config = dict(
    head_dim=32,
    vocab_size=8192,
    bias='none',
    init='normal',
    optimizer='muon_variant',
    lr=0.0064,
    grad_clip=1.0,
    schedule='wsd',
    decay_fraction=0.658,
    doc_mask=True,
    dataset='wikipedia_en',
)
MLP neurons of a small language model. Each row is named by its layer, matrix (up: input weights) and neuron, and shows model dimensions 32-95. Each number is 128 + 32 x the weight over its row's rms, rounded and kept within 0 to 255.
Before each neuron's rows, "fires on" lists the tokens most often at its 100 highest values on Wikipedia text that the model never trained on; "fires in" lists the words (lower case) most often at its 100 highest values on Wikipedia text that the model never trained on.

fires on: " of", "han"
fires in: "of"
L6.up52 [126 144 100 152 107  92 131  80 161  93 121 137 153 159 138 166  93 179 143 185 116 139  84 174  92 153 105 111  95 105 154 120 164 112 107 156  56 163 102 115  89  76  96 169 114  79 140 136 138 174 167 143 120 176 155  90 128  31 134 157  60 104 105 137]

fires on: " of", " all", "ric", "x"
fires in: "of", "all"
L3.up236 [116 158 129 103 102 176 141 152 177  79 115  83 169 162 112  83  87 164  91  96 122 119 123 131  66 108 135 128  93 163  89  60 132 106 118 132 113 204 129 107 125 122 126 127 133 163 119  82 206 100  70 109 125 111 120 132 132 145 175 156  88 185 105 110]

fires on: " in", "In", " on", " In", "On", " of"
fires in: "in", "on", "of"
L6.up1275 [ 93 141  99 117 222 167 146 125 203  72 109 161 131 123  74  78  82 123 146 158 124 102 134 117 126 101 116 170 176 123 178 115 131 138 152 113 152 179 179 117 146 104 120 121 214 152 117  76 144 138 102  41 133 171 163 133 130 115 134 154 132 157 177  97]

fires on: " and", " who", " they"
fires in: "and", "who", "they"
L12.up1256 [133  69 148 109 131 105 102 127 146 134 183 173 120 165 136 117  79 120 145 115  91 136 147 128 192  96  82  99  84 126 166 127 113 145 142 205 105 180 150 122 137 147 145 134 135 144  74  76 150 160  91 149 166 156  99 165 105  63 138 158  76 176 164 108]

fires on: " of", " by", "aro", " often", "ose", "tic"
fires in: "of", "by", "hasharon", "each", "often", "roosevelt"
L2.up794 [161 104 138 148 140 129 169 154 142 112 115 143 142 133  94 131  96 135 108 111 113 128 113 177  99 143 106 101 115 121 115 109 134 136 102 141 127 122 129  74 116 131 105  89 157 100 115 144 128  89  93 117 119 110 126  76 116 120 180 101 140 156  80  91]

fires on: " in", " at", " into"
fires in: "in", "at", "into"
L7.up1148 [170 110  98 162 162 175 118 135 128  79 133  96 138 174 119  99 123 136  86 132 139  84  82 117 128 197 134 146  61  84 139  55 114 123 123 179 180 124 163 149 139  83 158 147 140 117 148 127  63 118  92 126  67 135  88 149 134  75 130 132 147 143 123  81]

fires on: " of", " from", " to", " by"
fires in: "of", "from", "to", "by"
L6.up910 [129 145 148 102 143 157 111 156 167 118  64  86 129 143 188 185 100 158  95 102 144 114 125 135 136 149 112 142 168 162 208 100 204 118 112 158 154 149  85  55 131 138 139 146 105 111 117 160 113 141 117  87 125 121 129 137 115 119 140  91 142 123 113 116]

fires on: " of", " any", " only", "y", " all", " most"
fires in: "of", "only", "any", "among", "all", "most"
L7.up642 [123 138 114 140 168 143  99  98 154 128 132  90 112 133 168 157 107 109 118 133 110  62 144 131  96 129 112  32  76 127 184  86 125  51 151 135 133 121 149 170 157 134 140 137 110 157 138 138 118 140  87  78 172 117 102 157 171 102 141  87  79 144  86 153]

fires on: " an"
fires in: "an"
L13.up187 [192 136  81 152 144 125  85 148 101  90 137  94 121 131 186 142 167 111 184  85  95 126 133 126 114  91  94 125  71 165  97  75 208 134  98 210 123 156 128 145 121 157  45 158 114 116 133  87  99 178 140 105 138 157  86 134  69 185 120 110 162 188 134  95]

fires on: " such", " these", " both", " either", " example"
fires in: "such", "these", "both", "either"
L2.up770 [108 131 197 142  86 152 114 152 154 136 116 134 195 125 164  56 115 110  99 152 185 132 105  88 119 148 196 157 145  64 123 151 130 134 140 116 172 140 142 122 108 126 142 137 129 129 108 104 191 107 162 169 116 135  99  28 190 161 167 138 148  96 134 106]

fires on: " and", " or", " to", " then", " later"
fires in: "and", "or", "to", "then", "later"
L7.up944 [142  86 118 199 182 104  99 164 118 131 145 173  52 160 120 121 137 121 111 140 147 165 154 144 154 101 119 111 144  96 142 127  94 189 108 127 151  85 160  80 118 110 110 143 163 159 138 103 131 151 114 151 161 107 117  95 121 123 138 121 113 110 150 169]

fires on: " also", " not", " to", " would", " may", " has"
fires in: "also", "not", "to", "may", "would", "has"
L13.up697 [161 145 124 133 164 157 103  97 142  42 155 108 145 113 161 172 128 110 120  88 138 129 116  71 129 115 138 177 103 172 161 102 104  95 127 116  99 123 109  80 136 190 161 141 132 132 117  94 175 159 101 101 118 186 132  95 131 143 222 111 113 120 146  60]

fires on: " to", " would", " To"
fires in: "to", "would"
L6.up426 [152 104  76 105  89 129 186 136 117 141 166 157 137 126  92 124 119 120  99 195 137  98 118 154 113  88  54 119 154 137 152 100 135 107 149 171 151 139 122 122 132 145  96  76 160 129 151 127 141 114 171 145  98 162 106 157  78 143 158  97 170 184 122  64]

fires on: " January", " March", " September", " April", " August", " November"
fires in: "january", "march", "september", "april", "november"
L3.up203 [142 154 144 161 149 103 192 105 116 145  96  53 140 135 124 154 140  86  84 170 109 107 177 131 118 117  99 127 161  93 175 157 117  66  74 117  81 126  21  96 107  78  72 117 162 165 127  97 151 135 115 147 132 121 153 151 152 150 121  43 109 155 118 187]

fires on: " on", " in", " under", " home", "in"
fires in: "on", "in", "home"
L7.up892 [147 159 144 176 131 126 148 210  90  88  90 114 158  87 132 152 155 178 172 190 111 142 143 123 144 104 123 172 130 137  96 107 184 138 132 129 153 183 140 122 101 172 162 132  95 121 122 109 133 204 110 108 138 147 132 100 131 111 153 162 128  98 170 186]

fires on: " such", " of", "ry", "ș", "ric", "ch"
fires in: "such", "of", "bucurești", "cochlear"
L2.up212 [135 116 171 181 131 135 132 122 122 184  74 197 151  87 128 120 161 166 153  77 172 144  94 164 124  84 134  89 161 148 184  87 119 123 152 118  81 134 160 166 130 151 195 144 122 173 152 128 130 128  93 145 124 118 132 170 121 171 159 112 119 163  92 116]

fires on: " took", " take", " taking", " taken", " takes"
fires in: "took", "take", "taking", "taken", "takes"
L2.up434 [ 93 151  78 114  91 196 124 126  95 110 163 149 120 135  76 126 160 152 155 167 106 157 175 177 140 112  42 117 122 158 130 117 144 161 143 117 145  83 147 150 113 115 129 195 113 165 117 138 139 147 127 147 174 127 134 160 133 130  85 157 124 126 172 112]

fires on: " of", " into", " from", "ta"
fires in: "of", "into", "from"
L2.up1264 [ 65 131 182 124  44 157 112 123  68 112 154 136 195 106 142  51 119 118 130 158 169  70  90 161 175 133  63 104  82  86 154 113 120 131 135 152 111 121 134 154 107 113 125 144 133 127 115  95 125 113  77 136 124 141 111 130 116 132 176  78 138 147 177 112]

fires on: " was", " were", " been", " being"
fires in: "was", "were", "been", "being"
L7.up613 [107 130 137 141 153  99 136  95 137 121 163  99  99 155 138 127 150 116 132 133 162 170  81 178 127  84  54 156  92 123  95 159 144 173 134 101 127 103 181  95 138 118 119 126 106 144  78  64 147 130 105  86 118 184 117 136 180 209 183 151 162 111 141 116]

fires on: " After", " after", "After", "Following"
fires in: "after", "following", "at", "upon", "by", "to"
L12.up428 [111 129 133 128 118 141 146 147 156 156 188 138 101 156  90  93 108 142 139 163 109 173 114 154 101 107 158 171 132 157 118 125 137  94 137 120 133 194 145 153 106 176 152 114 168 110  69 162  80 132 151  61 132 142 169  97 130 135 176  93 113 128 136  92]

fires on: " She", " also", " was", " she", "du", "oper"
fires in: "she", "also", "was", "cooperation"
L3.up174 [137 103 101 130 106 126 164 157 107 141  93 137 146 139 114 171  91 113 112  69  91 128 100 153 176 103  74 107 151 150 112 101  92 123 106 143 135 174  52  85 187  77 117 107 161 163 133  61 147 120 116  98 144  80 107 154 121 126 108 143 141 137 154  87]

fires on: " not", " is", "tt", " was", "s", "t"
fires in: "not", "is", "https", "was", "s", "t"
L7.up918 [117 160  89 106 153 122 127  83 113 191 143 132 136 125 168 130 145 124 166  92 194 141  58 132 116 105 109 142 173 173 153 133 184 177 170 134 119 140 190 120 151 105 144 160 114 108 100 143 141 132 129 152 117 136 149 134 150 241 186 109 167 118 174 160]

fires on: " to", " Par", " par", "par", "Par", "hab"
fires in: "to", "parma", "par"
L3.up763 [ 50  83 150  98 120 141 169 135  86 120 108 152 131  76 128 121 128 114  75 158 119 163 182 131 120 117 141  40 106 127 166 123 121 141 134 131 103 134 100 126 158 108 137  95 112  79 123 129 157 156 175 150 130 189 109 128  93 157 111 126 162 133 110 103]

fires on: " his", " her", " His", " Her"
fires in: "his", "her"
L12.up563 [135 156 149 164 141  85  94 126 117 119 123 158  73 123 130 123 116  87 117 115 163 121 136 120 175 100 106 174  97 121 164  96 129 160 132  99 131 189 106 150 101  94  96 114 110 177 133 142 151 108  68 175 152 122  49 161 133  74 128 138 102 158 201 125]

fires on: " of", " to", " with"
fires in: "of", "to", "with"
L6.up924 [105 158 196 177 137 133 116 105 145 144 137 167 123 218 118 117  88 102  83  95 118 179 158 106 152 104 159 112 181 133 137  87 201 110 149 137 148 181 145 186  61 193 132 118 124 122 123 134 126 135 100 101 154 101  87 104 100 113 156  78 124  96 176  94]

fires on: " not", " to", " never", "t", " can", " Cre"
fires in: "not", "to", "never", "can", "t", "it"
L12.up1276 [ 88 102  55 102 132 109 145 104  90  79 152 133 146 139 120 202 129 180 152 182 138 139  89  90  37  91 155 123 120 139 123 171 120 165 109 117  80 171 155 154 104 154 168 145 126  89 179 168 124 166 105 113 102 131  63  69 147  97 131 133 132 142 120 116]

fires on: " this", " these", " that", " such", " These"
fires in: "this", "these", "that", "such"
L7.up463 [163 174 174 158 157 168 148  90 122 214 157 148 172 158  92 162  93 151 149  94 141 127 115  79 119 124 118 117  82 120 119 159 205  57 136 116 106 134 162 162 142  94 108 175 131 101 111  83 141  82  96  88 106  49  93 162 143  91 160 115 113 148 138 110]

fires on: " a", " an", " of"
fires in: "a", "an", "of"
L6.up824 [119 135 183 110 142 175 121 101 159 104 148 130 149 121 111 129  82 122 158 116  87 184  99  98 116 137  86 124 208 138 101 190 137 109 121 117 158 143 137 145 133 101  75 131  90 155 131 128 158  89 133 152 165 164  76  79  88 149 164  78 130 105 150 138]

fires on: " as", " lit", " to", " in"
fires in: "as", "lit", "to", "in"
L3.up451 [110 135 122 133 175  82 154  85  99  46 124 124 106 138 140  83 128 224 174 129  72 137 196  74 156 121 144 134 141 185 181 129 118 164 186 117 140 170  96  67 178 118 130 138 144 118 169  91 108 110  90 119 144  72 102  84 173 111  71 153 137 153  93  99]

fires on: "s", " his", " its", " their", " His"
fires in: "s", "his", "its", "my", "their", "her"
L7.up661 [165 148 183 121 149 116 104  87 113 155 159 114  30 129  94 146 135 170 144 122 105 177  95 186  96 115 124 148 119 103 133 123 139 140 126 130 120 166 102 198 210  81  93  76 108 148 165 130 146  93 150 168  96 100 157 131  93 138 119 119 102 157 150 165]

fires on: " this", " that", " it", " one", " no", " 1"
fires in: "that", "this", "one", "it", "no"
L6.up138 [110 118 135 156 141 134  99 119  97 149  82  93 189 127  67 167  95 177  49 170 129 134  72 129 100 144 120  95  98 187 160  89 124  69 127 116 119 111 135 134 180  92  59 130 125 125 177  82 120 144  74 170 159  98 129 129 117 143 123 189 175 104  88 166]

fires on: " to", " would", " will", " San", " can"
fires in: "to", "would", "will", "can"
L13.up370 [130 124  93  91 141 104 170 117 157 137 126 135 191  87 135 139 109 142 164 176  84 144 188 160 137 158 139 138 125 147 149  76 131  93 102  98  98  74 108 150 192 153 117 151 135 109  91 154 133 132 102  86 144 191 112 121 106 130 136 103 131  69 159 127]

fires on: " of", " age", " or", " the", " use"
fires in: "of", "age", "or", "the", "use"
L2.up885 [222 127 123 133 106 118 174  96 178 144  99 204  95 167 188 127 116 122 175 129 133 138 180 150 130 105 127 132 141 172 125 108 147 113 137  77 113 100 112 126  97 127 117  95 117 163  80 150 126 130 125 139  83 132 155 131 169 104 106 156 166 129 183  65]

fires on: " well", " d", " D", " L", " S", "m"
fires in: "well", "d", "m", "s", "c"
L7.up1232 [ 99  89 145 107  73 134 133 108 169 191 151 154  88 136 146 132  38  99  93 160 102 153 135 149 101 158 158 110 168 112 110 148 131  65 119 133 128 209 116  95 127 144 104 134 189  66  50 133 154 121 180 113 166 105 100 181 135 144  91 140 133  70 103 118]

fires on: " of", " the", " under", " During", " his"
fires in: "of", "during", "the", "under", "his"
L7.up656 [ 80 128 168  64  88 201 137 125 152  97 152 134 134 166 124 126 124 107  99 143 172 136 136 143 112 152 115 195 127 103 141 116 137 208 148 207 192 123 101 135 138 142 146  94  93 171  59 105 134 107 102 144 173 102 126 131 137  81 142 133 167 130 144 117]

fires on: " of"
fires in: "of"
L3.up839 [132 137 152 100 127 149  92 177 169  32  80 148 103 140 175 192 142  64  47 109 102  99 184 140 120  47 132 122 100 127 127 139 168 156 134 176 122 105  87 128 174 106 115 114 153 157 138 156  81 105  54 122 122 112 149 172 135  73 104  79 126 160 119  98]

fires on: " of", " from", " in", " con", " circ"
fires in: "of", "from", "in"
L3.up608 [126 191 134  83 109 155  94 118 177  73 114 122 146 198 147 120 168 146 132  58  90 152  97  77 146 121 153  89  75 142 123 168 136 114 115 132 106  90 119 118 160 209 106  85 161 160 143  62  97 106 108 148  88  62 118 131 149 146 120 158 139 122 100 165]

fires on: " of", " also", " for", " gra", " the", "al"
fires in: "of", "also", "for", "the"
L3.up250 [114 127 101 117 166 125 153 108 111 194 180 183 221 168 127 134 111 122 154 120  90 144  74 106 153 105 108  87 101 127 142 149  92 198 107 121  84 123  99  90 120 127  92 144 165 131 149  92 110 236  84 115 160 108  80 141  88 170 136 138  92 102 123 159]

fires on: " by", " of", " With", " By"
fires in: "by", "of", "with", "without"
L6.up514 [ 63 152 141  84 140  86 122 120  82 141 128 181 152 107  87 154 195 154 177  99  82 167 161 103 124  86 137 174 122 143  88 155 116 116 119  84 146 172 118 184 112 188 112 136 143 101 108 161 154 115 182  79 165  81 192 150 121 154 121 173  78 135 154 145]

fires on: " to", " and", " or", "ent", "at"
fires in: "to", "and", "or", "what"
L3.up604 [112 179 111 132 114 130 109  94 128 137 174 156 105 156 127 161 103  98 129  94 116 149  86 171 107 113 160 201  85 125 125 126 185  71 182  81 197  80 106 121 132 171 170  93  99 112  99 181 174 113 163 145 157 128  92  85 128 151  89 127 112 177 134 165]

fires on: " it", " both", " still", "Me", "be", " he"
fires in: "it", "both", "still", "he", "once", "currently"
L2.up1116 [141 134 139  70 143  79 122 121 105 127 149  54 134 133 106 142 132 180 122 107 130 109 106 106 158 176  87 144 184 108  83 136  97 127 137 146 124 127 157 156 142 138 155 103 143 181 113 123 179 152 128 130 140 191 124 136 153 169 140 144 183 153 110 143]

fires on: " of", " for"
fires in: "of", "for"
L6.up105 [135 106 131 166 190 167 132  75  88 105 154 158 149 133 139 184 134 108 155 108 100 136  79 168 101 146 117 115  57 107 106 147 136 140 108 124 109 139 121 138 100 148  19 129  89 139  97 142 124 113 124 118 160 140  86 150 145 110 139 122 174  79 180  95]

fires on: " of", " van", " for", " Van", "í", " 17"
fires in: "of", "van", "for"
L3.up648 [122  45 100 147 100 101 123 124 146 113 141 119 150 118  96 152  56 119 131 190  99 135 116 124 154 132 172 127 126  97 174 103 150 160  96  72 159 133 141 130  70 119 153 136 153  82 106 137 108 123  99 125 131 164 121 121  91 123 112  93 108  97 103 153]

fires on: " in", "In", " In", " December"
fires in: "in", "december"
L7.up914 [123 134 138  89 145 145 141 172 113  10 176  59  86 142 133 112 111 139 117 133 145 139  75 104 162 115 122 152 112 134 154  89 101 131 104  83 156 170 118 159 144 111 115 147 105 126 134  91 212 144  93  74 136 154 169 153 154  94 155 162  93  86  89 108]

fires on: " from", " of", "go", "C", " Air", "aster"
fires in: "from", "of", "air", "c", "forgotten"
L3.up546 [ 93 161 159  91 125 125 115 170 182 173  99 132 112 137 113 180 157 152 102  95 139 140 136 148 147 143 112  96 165 111 129 114 111 152 123 127 138 118  64 102 172 106 113 101 170 118 133 113 171 145 112  90 165  99  73 118  83  95 120  86  97 212 112 161]

fires on: "The", " The", " his", " the", " My", " its"
fires in: "the", "his", "its", "my", "a", "s"
L13.up1213 [121 114 180 207 182 148 125 125 131 118 139 194  68 112 130 116 158 145 158 182 105 109 122 126 151  86 132 137  98 109 136  74 154 158 147  64  91 116 129 143 153 131 134  96 138 146 198  93 139 172 140 109 154  83 141 126 158  70 143 192 126 128 110 140]

fires on: " have", " of", " had", "s", " into"
fires in: "have", "of", "had", "into"
L3.up842 [105 138  74  80  87 141 148  90 111 103 113 150 100 157 120 106 126 163 111 149  76 150  98 215 106 116  92 151 113 142 160 125 110 159 137 145 122 191 173 130 129  73  92 154  96 153 145 101 141 146 103 121 212 125  86 109 155 149 154 139 133 111 137 113]

fires on: " an"
fires in: "an"
L12.up414 [193 141 176 152 159 123 120  35  73 106 155 149 121  85 173  68 123  90 115 152  78 113 123  86  78 128 156 125 112 165 109  84 166 211  77 111  90 127 120 126 107 118 141 190 112  90  84 105  82  98 179 156 110 124 159 168 130 114 156 123 106 138 229  99]

fires on: " to", "c", "can", " and"
fires in: "to", "description", "carcanet", "and"
L6.up516 [123 122 174 114 104 146  91 157 111 144 187 134  88 108 150 142 117 110 103 104 153 137 142 160  95 162 107 127 108 143  74 117 173 211 121 148 130 127 104  92 142 126 133 126 151  78 111 151 142 150 143 140 129 119  94 167 154 125 165  63 148 148 124 164]

fires on: " from", " of", " to"
fires in: "from", "of", "to"
L3.up385 [108 158 145 107  76  65 148 152 121 135 141 141 136  67  78 121 147 134 125 120 122 108 125 105 184 140  94 100 114  83 103  95 143 103  99  99 118 153 127 152 184 127 150 169 175 103 105 124 117 115  93 111 122 126 145 157 117 106 110 163 129  97 161  26]

fires on: " in", " of", "ed", " at", " the", "d"
fires in: "in", "of", "at", "the", "handed"
L7.up425 [ 54 151  94 115 112 217 183 175 119 137 149 187 118 217  98 168  89 149 127  82 159 121 147  61 118 123 110 140 119 144  84 164 152 115 137 126 125 170 142 122 123 152 101 164 223 137 144 121  97 152 104  74 105 175  94 109 149 129 143 104 131  89 141 129]

fires on: " not", "est", " no", "er", "st", "t"
fires in: "not", "no", "never", "t", "highest"
L6.up1025 [117 106 177 120 161 105 142  86  92 135 172  47 116 122 161 169  97 137 151 130  85 125  84 103 109 160  96 140 101 158  91 114  69 149 149 132 112  94 133 158 132 129 149 142 153 159 170 167 112 150 124 170 140 100 154  75  75 112 141 150 135 151 165 156]

fires on: " the"
fires in: "the"
L7.up380 [168 132 197 133 122 122 154  72 140 142 142 151 113 181 127  84  71 135  78 159 189  99  88 125 117  94 109 191 158 171 152 114 203 114  84  69 112 148 116 188 140 114  89 147 132 153 182 138 149 118 126 155  27 124 159 102 140 146 150 152 138 182 130 120]

fires on: " November", " January", " September", " March", " October"
fires in: "november", "january", "september", "march", "october", "june"
L7.up1001 [133 120  56 137 142 125 170 148  72 150 179 113 177  90 122 162 147 137 133 146 164 119 150  60 109  80 105 117 156  97 100 140 141 101 127 109  96  90  69 157 124  97 109  91 170 203 168 130 113 118 128 124 140 154 113 156 148  71 201 214 108 142  71  36]

fires on: " two", " also", " Both", " either", " both", "die"
fires in: "two", "also", "both", "either"
L3.up917 [ 97  96  98 139 104 110 115 132 174 139 122 141 168 136 186  78 133 147 147 158 101 131 148 143 155  99 120 117  95 122 179 113  92  80 123 124 135 126  91 116 113 102 156 146 162 111 145 132 123 148  87 151 150 138  62 111 134 154 158 192 125 144 132  98]

fires on: " for", " to", " not", "ing"
fires in: "for", "to", "not"
L3.up748 [ 87 105 144 192 177 154 117  99 116 156 156  89  79 187  78 127  79 119 134 111  93  70  66  80 214 101  61 111  95 196 125 111 112  59 152 107  85  77 122 157 168 145 126 158 119 137 111  98 169 107  53  68 165 153 121 109 123  98 131 130 115 113 142 153]

fires on: " to", " help", " in", " of", " helped"
fires in: "to", "help", "in", "of", "helped"
L7.up1263 [ 97 103 123 124 113 142 108 166 149 148 186  91  74 148 127 125  85 184 110 177 126  90 115  85 180 140  96 103 138 200 121 146 171 151 148 163 142 108 113  93 137 147 123 114 168 125 173 133  77 161  77 100 102 141 119  66 150 148 156 153 129 179  79 128]

fires on: " of", " to", " with", " by", " for"
fires in: "of", "to", "with", "by", "for"
L7.up784 [ 99 151 183 115 189 149 208  75 132 144 179 111  92 112 129 172 143 136 119 122 126 147 110 145 157 103 133 160 127 156  81  79  97 184 145  86 101 159 131 170 113 158 118 113 152 170  76 133 184 151 173  88 101 166 109  96 119 102 180 192 153 120 133 148]

fires on: "In", " In", "in"
fires in: "in"
L2.up617 [159  87  86 103 126  76 126 150  81  36 144 146  88 156  83 110 112  93 104 126 142 123 133 168 161 130 107 218 133 136 167 125 137 154 109  98 138  72 118 108 132 130  71 116 140  72  87 146 107 198 120 125 108 145 128 135 164 129  58 119 120 140 131 118]

fires on: " to", " with", " from", "alle", "ed"
fires in: "to", "with", "from", "recalled"
L3.up923 [196 103 128 128  58 175 174 169 111  84 131 154  98 207  75 120 134 140  67 199 163 123 124 167  96 170 138 103 148 154 118 100  53 119 110 141 115 160 122  16 101 163 115  87 126 136 166 110 167  59 145 124 110 147 120  94 183  99  96 144 162 141 122 110]

fires on: " in", " of", " New", " to", " Jo"
fires in: "in", "of", "new", "to", "first"
L12.up68 [128 156 146 101 127 122 122  86 161  99 208 139  73 141  91 129 118 152  70 151 105 137  84 103  88 139 155 209 106  97 106 114 187 201 179 150 159 141 119  89 146 181  87 159 181 125 143 166  83  98 122 143 103  85 181  52 155 115 192 164  86 185 140  55]

fires on: " this", " that", " such", " following", " these", " same"
fires in: "this", "that", "such", "following", "these", "same"
L6.up291 [138 112 175 161 127  94 138 166 178 152 107 141 139 126 130 151 114 143 138 141 145 136 102  89  77 140 112  63 149 119 179 113 195  86 129 160 131 138 182 119 150 109 136 113 160 159 114 127 172 150 115 129 111 125 106 114  60 144 136 106 138  91  90 138]

fires on: " until", " from", " to", " since", " during", " began"
fires in: "until", "from", "since", "to", "during", "began"
L6.up180 [184  87 137  51  91 119 117 156  81  95 172 113  73 149 145 130 110  88 170 161 214  91 140 120  84  85 128 156 179 132 125  96 169 135 138 151 138 101 125 106 158 104 188 163 154 161 193 111 158 124 142  85 110 165 107 185 108  88 108  81 121  90 142  93]

fires on: " was", " is", "ha", " being"
fires in: "was", "is", "being", "raphaël"
L12.up669 [100 156 154 112 136 123 151 137 109 171 148 149 110 143 159 129 112  95  85 131 113 131 105  80 106 129 120 159 149 152 134 106  73 146 159  92  71  87 174  67 176 149  95 108 152  77 143 106 122  67 169 192 116 123 142 168 132 168 194 171 192 102 113 163]